Weights of a small transformer language model: 2 heads of 128, 675M tokens.
MLP neurons of a small language model. Each row is named by its layer, matrix (gate and up: input weights) and neuron, and shows model dimensions 0-255. Each number is 128 + 32 x the weight over its row's rms, rounded and kept within 0 to 255. Numbers have three digits each. A neuron's up and down rows have the sign that makes its largest values positive.
After each neuron's rows, "fires after" lists the tokens most often just before its 100 highest values on Wikipedia text that the model never trained on.

L6.gate423:188179093165094177177086169122183093144183123159108082198173138096084143112095126089135145112184096106159107076141152094090122144170114104112100153139124131150127138139116108170114042156128108137148137060178092141136134089134107143085116149105150114174085147135086114112116142142151164083149144186139182089153159119141076120152182180172091062149101140084133137115152144141139132135106112160097121113188120081158181107173136180118172167177106097074138170167117154102093115174064063135124108132115136100068166116163151117148154112190151160079127119113153120064120137137142097194146171159085082135095122134137144073128111159166140140162103138049165086145128103153070117167127089082146056115168103152141118153137135137128090112133161127150118067101119087107161130171109138
L6.up423:138168108099169155143154128138110172141107159136124127128154132128073153112138051147120140104087169114152158145125172144160165151213125138136079104123109149114186149125081120099175194146134114110112103124142121130134135108157121164185155147156107097103109098195146101110069134097113148171124160160090128118144187118133115197105132136073113181096127139140233089127078072188107118165129145095155096133135048148138108083204137106132145068142089207112141145147126128144150174177156142151087134132160148127122106204111142128108079140105187086112111059094167170156164122102137167161178141134185084124073172141084104128117175090117158085081147094107061150041122097144124154138117154157085080153153146130121127098118144106102114133080112107163143114142123159128103116137073085
fires after: " f", "v", "|---|---", "|---"

L2.gate431:144130159115117122130100095149117139136089100122111157040108094109151150072102166125131111161089080135102132215150126108162126110087086149141084120095119109084143097153132108152100102181136092130108108090142174132186081106106131132139151120151130082135143142151182135232095076102104126136110114117128101109155110141121161184206111140134064093110136136154122136186126148163113154153131150141122079215129093144105149143220094130072142144193128128105071143202136098188096148121126140105049175108160185092099082120128186102082164082161124129142199137063146080100093153117112133146106115160116076139117096121141148095117132121166152113179144098148124113133133136122143085148158094126111235145112118155088098152123109112115119139082119154079076133082096129121144115061105136
L2.up431:046134096121177172060131068144123132170118081164138110146110133080146104131182139107154162162149083149094172146162164152172130186091184098119129109097096082084165133140088120112142135115139137094168153127041110133051133141139175156153155149137091132101095125155066096176137122127117117121102135113086112101142132106120121146141141083175128170065117162076146097120117144134095147221120108138066124145114111111158146211129074100092157130223151168079129144120112104167121119099115122120161121110135163114127097164114173134077165116122121122130160171114148096175140119174114117130163109158119137208186168081137111115218128089151123080143154145133145118127114085119091170104177176151128173191127137109115144166092083116159169143092125104138099131133156119091061173086086145
fires after: " (", "ot", " a", "-", "d"

L6.gate131:140146062145099077104124147092126107184124190069130195145119149145185186151098174159132092185150138099124079172123138116133158143153178180117097164162162129152016090138089184130154103188137099141122155219147064070101105165144179107122065139169070142141167094170137141121101186067167181125050116109148153126179094064152130147071103100140195100088131124151082128126072102148142118132130113120133118086161143125126145135138111102132145167071139164176175133149129109106136117167108130161112106127158111152115158176084078123136140141064133129150143158127104115161150117180121099111113157090116105196176146121091149116112168121109126085107154111104096117094108095117092128115111154105169114129160106183130176135136114191054119118134131169112138151130149142145136151137108133
L6.up131:131125136133105092093200086130111155164171160144136120120110087108137138180103140147099125104105092145100068143129178121094102129166154201076163089095173153131150071150119176123194037151114096180072152162154136079106073140113179091132077096119120154130111091112028144156145172104055075207132150175100162121120114115123158121032139140111102108109134121161082148097155089145134104118124128133166098171154146177158161121126122159104109152139147162116112114110175067150161131119121106152116080179125131155110164171087107157106152169140107149139136144113090162138051099150154196092168066190077137096115109100144139128118150131122101134115116103143158101113070157126128130148067183140162136129150158132109155121119143102157168144159071118100176134133081091115055131128142116
fires after: "i", "-", " al", "g", "l", "an"

L4.gate440:163137108105141081150093098074094100126103163100095114129142167075116095121172143147131121121131114164170121125135154071135061116123148114239095130076058139091113146151092105117119125145183107078121071130102104149133128066090077137193128131190049119146204180183168140076144066161054180143097123105179130127100135104151196161165144120145140080138157128148105097196150138106150112134160135160077112139130122078144159114117117165153158094146143126146083083119102120128112090102129096116116136124177154117018162146111141164152089126101141133195176174096133152091099072157124135126084152164080131119124142134122121164135184105128129134076124101064132129115130156118174100147147130120108155088146115134088131119146099094151108168148171113143092091092115160134152191143123072
L4.up440:096076113069129167138127092135162177142131180121111145136116137089122103110135149132084116138064136135085129109190076082047120164165129065145132114125176102139147168130110029148127165092116062173110120069163109158103107169147135118133093150149092166108144095136087138102090099117119090130098104167122164131137183121162107116136151176089134089096076146104086112148068147201202154174151075136107112072150127106159126123148158157138150135163169051104125103126118149135136107100110095095161137178123215103104134120137109163151112164098125120200129125070115131094080059154107090128150078177111070149177129120120078145104135078192109138083160162106133184136093134167124102174144167132097143088144127131156122193145158124126181138177134165139154104111119128073155117141116137
fires after: " (", " a", " T", "2", " A", " |"

L4.gate327:255074086108131164139087122112080153103126115103152149188146094138083177101076211119126169094134156126116173163132163127077140163158177090147093136140152122138161106140148134183148153124106072110156093207113143104113122054106105185139112167179114100147143181128112135184146102137117112132123169136140062098147106090141108113186103176121109102117067124111135147107158111084116159093135135156121111086099160156090131159190125144119117160165117124096140169145104165114098193097123096153206117123186090119111107110098240101160129122116129093122156144081143089141118108151112182128115106170113163122095140160140087110111108132123140168150085093119149090074142119141113129133178078148168173147100194123198135108144128120133090108140117190119120111118112093068113163132120168
L4.up327:122106112127152200126196088166051185132123078167096140134093093121159247100144119161115175141137170136129132123121112107155156135085163101115127145148146130123171147170106112132106077117164166141108086110148154141092149124090146163097068094125053140120123113137104202087111131146119155131081125090109095129144167102142196145150117199100160165132109135088185159134158115109135113118061127146146134105175153116096174092088145162120125181181141097153096134097123064145146161169139145167179085128157114119084052158129128169165153106192094144141154166172121058118087100103120123183139099152106111144136184122154100132118140162137155166148150132072084087134118105080147133157163097139118127100133171127146168173176149168130114152157223153098118121129102095171082148098119164
fires after: " 2", " 1", " |", "$", " ", " 3"

L3.gate511:125155124173079136124104122150096108121112140164167130134131098190134158106070122124187077157138084108111087077111147091142087099148123106124119111103129124173116120112094145169090089126094173157174161100138093168110181142149183125125159144142082153138117130134161198097120168130164121134075121193081148149134155128134103132074172144117122084056113144103060094084148188073138151161074057210128113111122086119132115142138134130164087132072134154125169124125103096190101095149150128103171105128126150153183108180159096091151143154130126097090124116098181110113117144092145129088068091125088130147090186207125134089121110156110102165131192132172079136093070129149113163159176129128179154131163142113169195105154137162167118087114102121150178172140202175132106064154140164
L3.up511:128171119097129178098108128122196134090061175142102146115098111179076192136111071154167121187133081092095055091157151098103083170176135117155142136168102187139163123138159170139097078140164167151110173114151141096159110095091157088086165132122171118162088153059153127180109118062137121116108107123014092131088120108111168136092066059151094147186145175108110133136144096164139116099078146147109129147101063120084126187103148139144183115097124179117156128150123138166104105132114071139144103098136077120138153146113120163097164172183119075096161095063113109150132121084086187099169165111147139164162145161082153114143165117157128140116145135149146115128109166081124097089128102117163168154098092106135090149115112162124088141126094156098127072150132119085102149090147147
fires after: "oun", "c", "m", "u", "id", "on"

L2.gate524:135168133144139114132035100108164127118098142134110088109109129093071177095139158177142157092166123153112108109112191113121117160090112093116182148150118155143164088104094164105115121146048123091134152209179101085154113138149121148111152142131079150172106164121142129098164156110101125137099112112079090094115126163156155104066077166069124132114091093152171163140081099089087128106129116138136147074203128151155166182115124142145157140181117134109113136090072155074092135131141115109103124110103108094074127159156178113113189156132083123132138115135206082110190118129134167131137098158107100093123159095178154124087211180189150124145134144141174083120095165139148109123155187121103140050077188124140159102146161089145088135178111123132114142143199118113092165126106212
L2.up524:178109174110116166124153091132103091087148107139122139159121133127125115119113108173143142122151206143139177148102169122081097117056106121066128098173134131174076148114124184175082136136082100103128156133119079147167167124115132155086162114136116110092092179148139112114075147130055100111199183102100102083158136116151110166106105185108108159132113156146139144128134099119171145128122049067127122127106177144151163124135187148127130143152136133088131115071087119160122157087220099129186093132098161199141120077089144163104116106137112136150096166186182124103171157089137132098117072158057095105118084190104138168102121093126186122118121120147127070118113160045118162211113158143104126124186120111082171126143145176094115166111153109160130119147171096174091156125085166
fires after: "|---|---", "\n", " |", " ", " v", "{"

L3.gate69:123162106108130114093141124089133140147113139122159052153182124073124136152140186108113111133167134145159136143086139130152062166089121134088097100140093111144144114126171074165062114129111080097185208104119088126123164065110125184213178148128103171128122206112096163169128094102142149133133174104144130112136096146111143219143193079151118081185112096127120090138073155119169119124154113121119095117154129115127082149123167136056117140112087114127100135126126147168062185102143136101112125144106160079078088240137124164106168071105159100081145150141153129156095121127167075115142124112150122095082168077194098123120142107148172149169124142136111112051135061123163113178069144134118138151140103117105138144144133172088155117139156065132155108110117097107110159121171160
L3.up69:174139135125162133138197098127091141126174062140094145173177141165226109117098142118183119141124151068155111126096148125162095079175119223159158169152102152120100073091158097062115135056105123146142091123070126120160125171110134144157088121106103150127107177162105115136105167151120123135179194144106085163152187152131124118129129128177085090134129140083119081105161094133100134161174107094124098101142139075139177160139166153120095118121094106101142096111152137214130160161131152142103108146175094143113114118053140171126062103123174136115103172102082111132081098134144124134157127100165101119112142114108118131091122140093179091113068122134112192128178096132117205104148159157116129144169106200104158092129135086083147085102080112197105119113156115153128182158156076
fires after: "\n", "|---|---", " W", "|---", "=", "r"

L3.gate197:147121091079139092060165112120100077071151107108121136111099166119076118128113107108164118075086099143156118119125145139185113133106114135135107075102133115162149174104170162105154161134170101178132201092058077102159090122123119145119112151131113171137090153079071171131104177111147129157138118102098077093080132127109146168099137118129161155113112117134073174124154135117173118130128159124123167138150147126161126084187093156138119200152146105105092217082119127102139141121162072170099105092144080064079153173168141102175176136153101119118137145138169148111128124093084116066067100126180143124160127095104105145139110145123149066175092157119178111131135129160153146146099061147160194129145082199084161137115138165127110144110109199127099165176182146121047171110196103
L3.up197:090134198162146129056157130176086106138180165102139213160148069189066109158161115151158186146104146129114127088129184097073145081145099143093136127149146079152122108084110133093165138058166126097141092080085126157146152120154184140135170172112091151092102131077175097109079182148124080149102104089098113150151136121119148144053140064128123140103147093122173140184136097112123143125104108168085104152114046099092124123173137172186094153128122141167108153196136069115148159117127156124139156105153122111118125111133115117143134133098096139118136092142150155137060145076106116097145125131227188120126112121110122135148133158117134172085087152175155138079143145161112102135139136131147178126205115077113124158127109163152114153108084114088086140113176108116118208184093146
fires after: " p", " P", "qu", "oun", "ar", "art"

L3.gate157:156128105116101151103164153170106115149200147101158108177128177161044145103108109069147169116151139187119145197112094085169093138137069091089142092136159082086181178114079135118175163128119099135070098146113139076132142143210172137057151140140134115146159132090146184170138177154105099087113094104102169161098126123139118058087152134105144119122131142130153104093108090136093091131088128096139129154134118046161118115120146153116146212183148140137068155064102138109201133110172124147095118105151109087109137085115113080157122147145111044182094122152174188141093127066147139131115116080106126126123131127105095047078120148087105120123107129125137135077142077119114151129126105074140157161115131154142122159153162097174136119148167143200096183101101148141118135139124094
L3.up157:099095129144120149118129098123142125144185094103093101109114103184151139106112194155141108134089150109112101165067140102123156136147083167144116077146123081126117115130142144135169063170162067080118155152107142119155125111112143165110092155227100101103119175077184094166168107147079078065117132193121112109137123108149115126155232099134130119137121137068107187078129131150169223174099136123133229120138198096101148082098100117186083128085104104106089098107130158143169149156124139081140082168194130133108104118188126120137155134104213148156103077125159134170101187137046178092123092127076144187149135143144148097116169094142102148112126104131114142094106144112120158120133144130152129148166155092159078127146119121092116135136122109152072105091131124124120124134099152
fires after: " p", " P", "ep", "n", "e"

L4.gate581:133103092145135181127129121105146158169174160121119098152106120094204093127112168114125097104125131143124077102146114173181173095095177073074118177098098169116080115137155179093169169095056135135082121143107146171105128136115130143115148157115111155127147109146154195104059163053125161151143097125079166137101110102102094171151102106139178166094130153140104094090108127108117115129120099104097111152168111175106075159114092101127133093131130130108099137132032108129156110111126173120105093198130131172093185209176182135109169153132136166110122129143148119115126124114101126132208173106029141160107127117193113112129133064104141170164122101067138135155099177127126135155163184101133169171146098154105188130076113189103153089081164120112097135134144119074130195139104126
L4.up581:132155134128108142188114066144117135177202163169107151141165115147055115072053150123136146135147107142148092141070110090147088120100092154132152172091081128136153060143113160154132125174150118200139096167086117114143182195161147119114138102099127157078130096098064113126125056114150129122107178103144186101102169120114162154102115153086119213183148109116091100143112140048068161160107146142139109191094090157119175144140121181071114127108103130203084129117128089092131083122068129111140083111112185101170158086131164166123183121116093126107103108147167114134131107138159154128136083108092155113133131122143152166127121130130087104096140106062090132139127116134053175163114182161106182107131155152127147124154166107080142125159156129154058135137097124122165067167165125
fires after: " S", "i", " St", "ic", "g", "id"

L5.gate55:183165121077106083099106122120162042098168125212185147138099138177125165178113116118076070178175146120071104167150127134107134169118148162096126107188152153140114119148107058131152196190118111135147121148131098110138112142064125116084123136123182115136146113096158082103109141127111112149100127121105114135143125095135150127138201138200114115183163102101149172085127130116163150103184135161085087094115160127118169109110140079144124184137157129152098173125146066100140113156100089145119118215145124217182120123097221130113094145144185069081147153123152157083098131131108173077121057161109100149151119153115114182080094119153125171083116139127158146119112143140166116121102206074132145119110111161138120158121130115176153131157116116077066120128124110139081164137144118
L5.up55:131070132158102099093093103159092155116157166107100156141123133143135116219132154138158155170135074143118148125111160071090172082179147129154166165123116103134113133152183127112151086165097161138072089158139121105114152170141109088172061133117143179117167073169110060169113149079108121179143158163165148182157216118133134119078175094120142116068103129113128109136128123088164087094144116132154129169079153134138143127160157150080105110142111083072095137226134143144211098127133074091063165120137175116118129122086137156071143120123169142124184226169124107164194138139149113139052139135117123115099176118113174153122076142129124151064112107189147116194131157152085138139120119077181126164155138113129101125106118171138129128172142126122099125163147100142163127124129121
fires after: "i", "u", "un", "an", "o", "g"